Weights of a small GPT-style language model, trained from scratch on English Wikipedia: rotary positions.
MLP neurons of a small language model. Each row is named by its layer, matrix (gate and up: input weights; down: output weights) and neuron, and shows model dimensions 176-271. Each number is 128 + 32 x the weight over its row's rms, rounded and kept within 0 to 255. A neuron's up and down rows have the sign that makes its largest values positive.
After each neuron's rows, "fires after" lists the tokens most often just before its 100 highest values on Wikipedia text that the model never trained on.

L3.gate467 [160 143 169 142 130 118 108 109  98 110 111 174 133  90 104 138 161 153 155 137 173 149 125 114 177 159 136 148 111  67 151  70 132 135 145 143 118 181 139  98 142  75 124 145  59 168  55 115  88  82 178 130 144 112 113 169 100 145 102 124 115 107  89 131  92 146 134 187 129  72 204 142 111 148  97 165 146 186 127 106 157 183 107 146 110 114 102 125  98 174 140 140 145 128 135 114]
L3.up467 [104 101 137 149 184 190  82 133 163 135  74 145 174 102 103 119 159 143 157 135 149 120 135 104 175  83 179 110 166 166 148 113 178 111 175 137  61 167  98 134 123  88 117 124 133 132 114  58  69 128 152 105 104 169  89 132  88  76 164  55 153 149 126  95 128 152 172 151 124 133 136 118 129 123  51 137 153  98 137  81  92 185  81 161 174 160  80 133 102 138  72  84 131  98 202  54]
L3.down467 [218 110 137 174 123 119 108 101  83  88 126 110 114  94 103 138 155  84 129 173 117 167 178 125 152 129  84 149  96  90 110 169  88  94 102 165 145 175 130 140 124  80 120 105 142 146  59 146 173 155 122 130  93  95 154 160 141 191  64 155 154 125  68  99 180 142 127 160 115  89 112 146  66  93 167 132  97 134 126 181 193 113  94 114 143 128 143  71 134 173 128 119 147 150  69 122]
fires after: " ", " P", "n", " inter", "c"

L4.gate460 [106  38 172 158 153 127 111 147 163 118 153 127 123 135 140 175  85 112 156 153 147 100 129  98 118 130 152 172  85 154 141 144 165  92 144 196 144 144 142  74 125 160 164 129 145  98  99 118 174 168 104 106 101 118 153  89 121 128 103 158 144 168 174 180 139  94 154 147  83 140 116 141 104  65 147 141 132 120  68 163 125 146 149 148 127 132 113 153 118 130  65  81 150  99  98 169]
L4.up460 [138 118 123 163  94 180 110 155 153 147 127  96 140 102 109 163 162 132 145  95 157 152 123 135  74 149 175 157 120 128 139 109 113 130 110  83 133  87 109 144  97 149 106 106 130 151  78  89 182 166 151 158 104  88 119 133 137 127  78  72 117 119 100  75 114 165 130 147  99 155 108 116  85 131 112 111 166 131 151  32 162 119 149 209  93 107  94 158 125  88 140 164 147 120 142 157]
L4.down460 [172 125 158 119 170  27  91  94  74  83 136 159 151 102 190 109  96 100 127 148 119 143 163 104 180 108 112 127 100 189 116 125 101 117  75 159 135 176 153 124 167  99 116  82 162  90 180 163 118 124 128 126 167 153 150  99  82 133 146 176 109 112 148 176 165  97 135 174 133 104 155 183 146 138 141  99 109 190  99 190  71 147 129  66 150 140 150 140  75 161 111 110 128 158  96 126]
fires after: "S", " S", " rem", "M", "R"

L3.gate555 [121 126 186 154 183 164 129 109 157  88 134 121 138 110 101 157 147 163 115 125 117  88  90 123 127  94 166 163 125  87  84  70 166  81 146 113 121 135 155 163 108 146 107 159 159 115 103 115 119 116  88 120 117 113 130  87 131  85 114 136 126 161  80 162  82 148 107 122 125 111 198  75 138 131 113 181 188 154  94 147 103 150 109 153 123 112  70 150 132  93 181  88 128 115 143 108]
L3.up555 [ 62 216  57 102 118 125 180 169  74 104  87  94 157  95 141 179 146 108 200  97 106 109  75 103 168 130 132 128 155 158 136 111 105 120 113  65 135  85 155 166 128 136 181  98 147 182 114  80 160 198 120  93 119 166 136 120  62 109 114 124 159 130 140 105 148 113 175 158 146 146  76 170 131 149 160 167 104 196 117 119  84  52 133 114 111 143 133 101 151 116 154 141  43  93 154 191]
L3.down555 [105  86 140  88 112 109  49  91 162 122 131 121 128 164 196  92 143  82  67 172  97 177 166 175 161  85 152 126 155  95 108 194 107  82 174 135 105  98  81 143  63 103  55 103  72 105  92 160  96 115 126 155 132  74 126 136 127 169 163  65 107 145  89 103  75 126 135 110 162  87 131 128  99  99  83 118 196 115 108 129 141 111 163 105 138 157 198 132 119 155 101 180 131 137 144 154]
fires after: " R", "R", "en", "é", "g", "od"

L5.gate208 [ 97 102 152 149 119 141 192  55 100 172 128 207 104 155 180 185 111 115 136 162 116  92 122  97  97 106 140 139 115 149 140 163 136 145 105 161 120 111 103 173 128 146 149 165 134 146 146 193  93 130 157 125 173 151 112 189 121 109  83  87 142 104 141 156 228 124 189 111 176 109  95 158  57 146 220 131 134 141 151 114 188 135  93 120 108 154 166  96 112 148 151 110 171 100 117 149]
L5.up208 [153  80  89 172 120 158 143 120 168 156 117  57  92 104 149 115 120 125 150 141 147 128 173 181 132 120 154 163 154 103 114  91 161  99  82 180 118 121 114 129 190  92  82 109 104 149  86 105 108 117 142 163 140 141 160 101 139 100 120 104 126  67  99  82 123 147 179 106 160 122 175  84 151 145 155  86 114 153 127 108 120 130 146 122 138  64 152 149 157 165 146  78 181 131 162 153]
L5.down208 [108 124 140 142 115 166 120  32 135 140 133 230 127 146 145 177 108 123 133 205 135 106 117 103 126 156 117  87 115 147 106 204 115 175 114 142 115 121 124 135 165 146 206 203 146 118 163 145  99 179 184 103 147 155 117 126 112 116 165 158 134 189 130 165 164  72 124 132 127 142 180 100 116 123 160 122 115 111 103 105 188 139  73 161 156  79 130 129 113 116 152 108  74 107  91 116]
fires after: " S", " s", " L", "S", " c", "C"

L9.gate153 [165 156  98 124 153 127 134 105 135 128 161 114  96 117 168 133 129 126  88 157 172 149 131 126 141 104 101 127 114 123 142 115 174 102  97 131 103 136 166 138 136  98 137  71 100 105 141  38 129 150  95 122 137 105 164 140  77  82 142 165 126 118  88 120 179 104 155 131 159 132 126 153 148 154  91 138 155  61  75 118 150 170 120 166 183 100 128 116 135  98 202 124 153  93 134 176]
L9.up153 [126 118 140  92 100 145  88 148 166  89 139 119 146 147 101 136  90 140 122 156  74 126 113 164 186 121 113 103 184 100 105  88  65 145 131 176  69 129 132 163 188 136  74 169 174 128 176  66 162 125 142 152  96 136  44 177  93  73  91 146 113 176 118 116 124 173 145 102 110  75 152  62  87 136  95 105  91 143  74 176 120  80 143 123 205 114 183  93 166 111 117 151 148 154 126 129]
L9.down153 [114  95  81 131 121 126 106 130  64 152 106 130 101 156 147 161 109 105 134 148 135 160 193 132 149  63  93  82  63  82  83 155 124 120 147 107 123 124 138 138  82 141 126 147  83 103  95 110  57 109 151 121 157  66 119 124 125 161  69 148 125  99 132 117  46  80 108 164 103 137 173 117 140 139 153 204 116 200 150 110  95 108 139 131  91  99 105 123 150 101 118 104 125 136 130 194]
fires after: " /", " |", " ", "ir", " ("

L6.gate239 [139 109  93 114 140 123 147  85 113 175 173 160 165 141 164 131 141  83  99 175  63 144 125 142  51  94 108 108  96 131 129 122 127 145 121 118 154 112 132 144 137 152 147 106 149 102 101 145  70  72 143  88 143 135 109 157 159 158 165 144  76 158 158 119 167 127 107  98 121 118  65 139  94 134 146  91 150 104  99  75 138 125 119 135 119  87 147 121 116 135 147  65 149 116 157 143]
L6.up239 [132 142 101 150 126 109 157 121 138  93 154 149  98 130 145 113 184  94 146 170 129  75 153 136 129  69 127 120 164  90  99 148 123 112 125 121 133  88 115 180 115  98 154 152  71 156 118 157 154 148 120 126  96  97 152 127  78 102 152 155 100 117 152 187 212 142 145 116 103 117 153 154  80 174 161  99 138 131 147 130 159 108 126  46 121  63 149 146  61 123 149 135 161 102 110 142]
L6.down239 [156 133 121 116  87 107  93 166 139  71 125 122  80 132 155 137  94 242 152 149 154 172  88 103 188 161 165 160  88  88 159 154 118 126 163  73 147 144 117 108  99  91  98 132  83 147 156 152 161 103 119 182 110 159 153 151 119 143 115 113 167  71 125 122 159 106 142 189 123 138 222 136 121  86 122 142 143 137 170 165 117  98  80 119 137 181 110 107 149 120 146 202 120 139  92 112]
fires after: " c", " sc", " comp", "C", "am", " acc"

L3.gate92 [105 138 106 156 151 140 140  98 120 107 142 168 107 123 126 199 190 101 191 140 114  83 107  56  73 131 115 108 156 149 135  95  85 125 119 150 106 136  89 151 132 117 104 150 136 113  77 131 142 143 128  77 141 127 102 212 115 170 141 109 158 102  69 159 138  73 170 105 143  93 130 156  84 186  54 146 113 130 144 155 102 134 110 116 120  93 150 105 125 122  53 104 111 147 149 152]
L3.up92 [109  96 109  94  80 126 207  65  73 181  99  99 125 170  79  89 120 120  88  87  99 141 150 114 160 115 141 103 121 109 173  66 132  85 132  85 137 100 124 142 151 140 147 124 158 158 107 103 120  88 141 126  89 146 151 148  68 154 140 151 138 118 149 128 161 135 128 208  67  74 140 114 144 115  84 109 116 181 144 185 131 107 139 111  97 150 146 145  89 165 129 173 152  97 151 130]
L3.down92 [160  57 140 121 148 158 114 135 158 124 110 124 114 125 151 101 130  77  64 141 151 135 104 145 124 161 115 131 133  88  63 127 121 129 110 153 122 176 155 127 121 160 134 115 170 109 138 133 125 184 123 120 119 156 141 124 129  92 127 147 191  84 163 127  53 113 115 156 144 114 143 151 137 167 125 120 124 108  97 108 107 122 138 114 160 121  93 145 158  85 188 150  94 158 118 100]
fires after: " C", " c", " p", " ac", "C", " P"

L3.gate759 [124 158 145 231 126 153 144  74 131 116 113  78 102 123 156 129 123 194  99 165  67 137 173 150 119 122 151  90 153  90 151 149 142 113 110 153  86 157 135 127 142 113 197 143  94 122 172 101 113 109  96 125 165 116  71  74 140  65  87 134 129 109 169 177 140 155 131 152 107 148 178  68 123  76  98 159  73 144  76 123  75 144 147 156 146 123  77  98 164 154 131  93 138 122  84  82]
L3.up759 [102 106  88  99  88  88 123 122 112 143 114 153 139 119 146  76  89 116 170 124  95 146 128 147  88 122 135 141 112 125 138  48 114 126 156 136 133 120 139 108 134 154 104 170  85 174 143 170 162 131 201 117 123 156 108 101 164 174 163 174 100 106 134 172 104 201 167 107  86 121 162 126 104  86 151 192 114 158 156 121 119  78 142 145 111 156 147 147 152 120 138 122  82 120 126 118]
L3.down759 [100 104 119 160 148 157 159 158 108 145 155  98 139 143 109 134 123  84 135  93 126 144 169  78 135 142 126 118 157 144 101 198 153  97 110  68 136 149  71 134 141 144 116 107  97  94  42 113 174  48 101 158 133 123 217 122  96 109 119 154 147 112  91  59 159 117 113 135 136 167  96 122 148 139 140  92 152 108  72 137 163 200 123 116 126 148 139 139 136 186 119 145 162 141 132 170]
fires after: " r", " re", " R", "os", "R", "The"

L9.gate231 [117 127 191 118  87 113 115 177 131  79 115  85 112 140  91 201 132 124 133 183 138 164 171  82 170 113 157 141  99  41 109  84  64 120 143 135 126 130 100  85  88 126 135 121 136 123 131 125  80 138 133 143 100 132 136 130 107 102  79 166 130  64 169  92 136 174 125 129 120  99 148 103 125 129 124 141  92  92  72 159 125 145 114  92 108 101  99 152 131 147 161 114 181 123  71 140]
L9.up231 [ 82 115  99 106  64 131 154 129 120  80  86 141 155  86 144  93 162 141  99 197 140 155 154 126 183 140 169  71  85 128 100 122  80 123  63 113 154 131  99 167 113  96 110 121 161 171 175  81 119 188 137 123  81  92 119 193  64  93 100 153 125 135 138 131 119 108 141 138  83 133 149  90 138 149 100 182 105 118  51 143 133  86  79 148 119  90  96 130 164 103 157 117 121 148 150 140]
L9.down231 [ 86 125 161 113 135 134  85 162 127 201 129 109 159  82 129 118 143  63 161 166 142 170  95 118  87 118 107 154 140  77 103 129 154 136 175 183 120 153 138 148 130 147 120 132  88 123 177  95 134  96 117 149 127  72  95 105  89 170 147 163  98 138 209  92  63 123 166 180 149 119 146 155 163 104 156 171 156  88 119 167 141 142 145 133 145  78 163 112 152 194 104 189 134 136 133 127]
fires after: " |", " Cap", " 7"

L9.gate331 [128 198 111 113 126  95 119  95 110 111 128 126  59  96  85  79 109 129  95 110  89 152 175 127 175 162 171 128  61 131 111  98 119 126 122 128 166 102 143 124 142 143 139 136 108 102 147  96  94  84 142 104  86  92 152 142  91 131 122 132 146  61 102 124  80 144 171 109 125 110 115 114 113  67 118 122 134 102  94 145 105  96 189 107  80 118 140 131 131  73 102 127 207 176 135 108]
L9.up331 [169 133 140  83 146  75 174 112  81 113 149 132 117 150 132  86 149 137  60 124  84 134 139 149 162 120 140 125 150  92 176 112  86 105 121 116 176 158 147 118 119 165 115 146 145 112 139  55 119 125 104 113 149 117 182 145  81 133 121 110 127  88  91 160 102 138 112 137 176 147 166 114 115 141 158 135 173 102  78 196 141 104 178 167 126 117  96 118  98 102  90 121 139 134  34 121]
L9.down331 [ 95 100 189 160 119 108 130 115 169 116 133 107 172 109 131 169  96 121 120 201 159 119 121 143 127 121 185 115 192 161 171 107 119 119  94 147 106 139 126 140 128  89 147 159 145 190 155 187 111 125 124 101 108 171  82 152 151 130 194 144 126 111 128 127 143 134 106 167 116 168  91 139 156 183 165 125 126 120  64 116 104 100  94 134 137 144  98 136 131 193 161 146 159 138 106 103]
fires after: " on", " |", "On", " On", " For"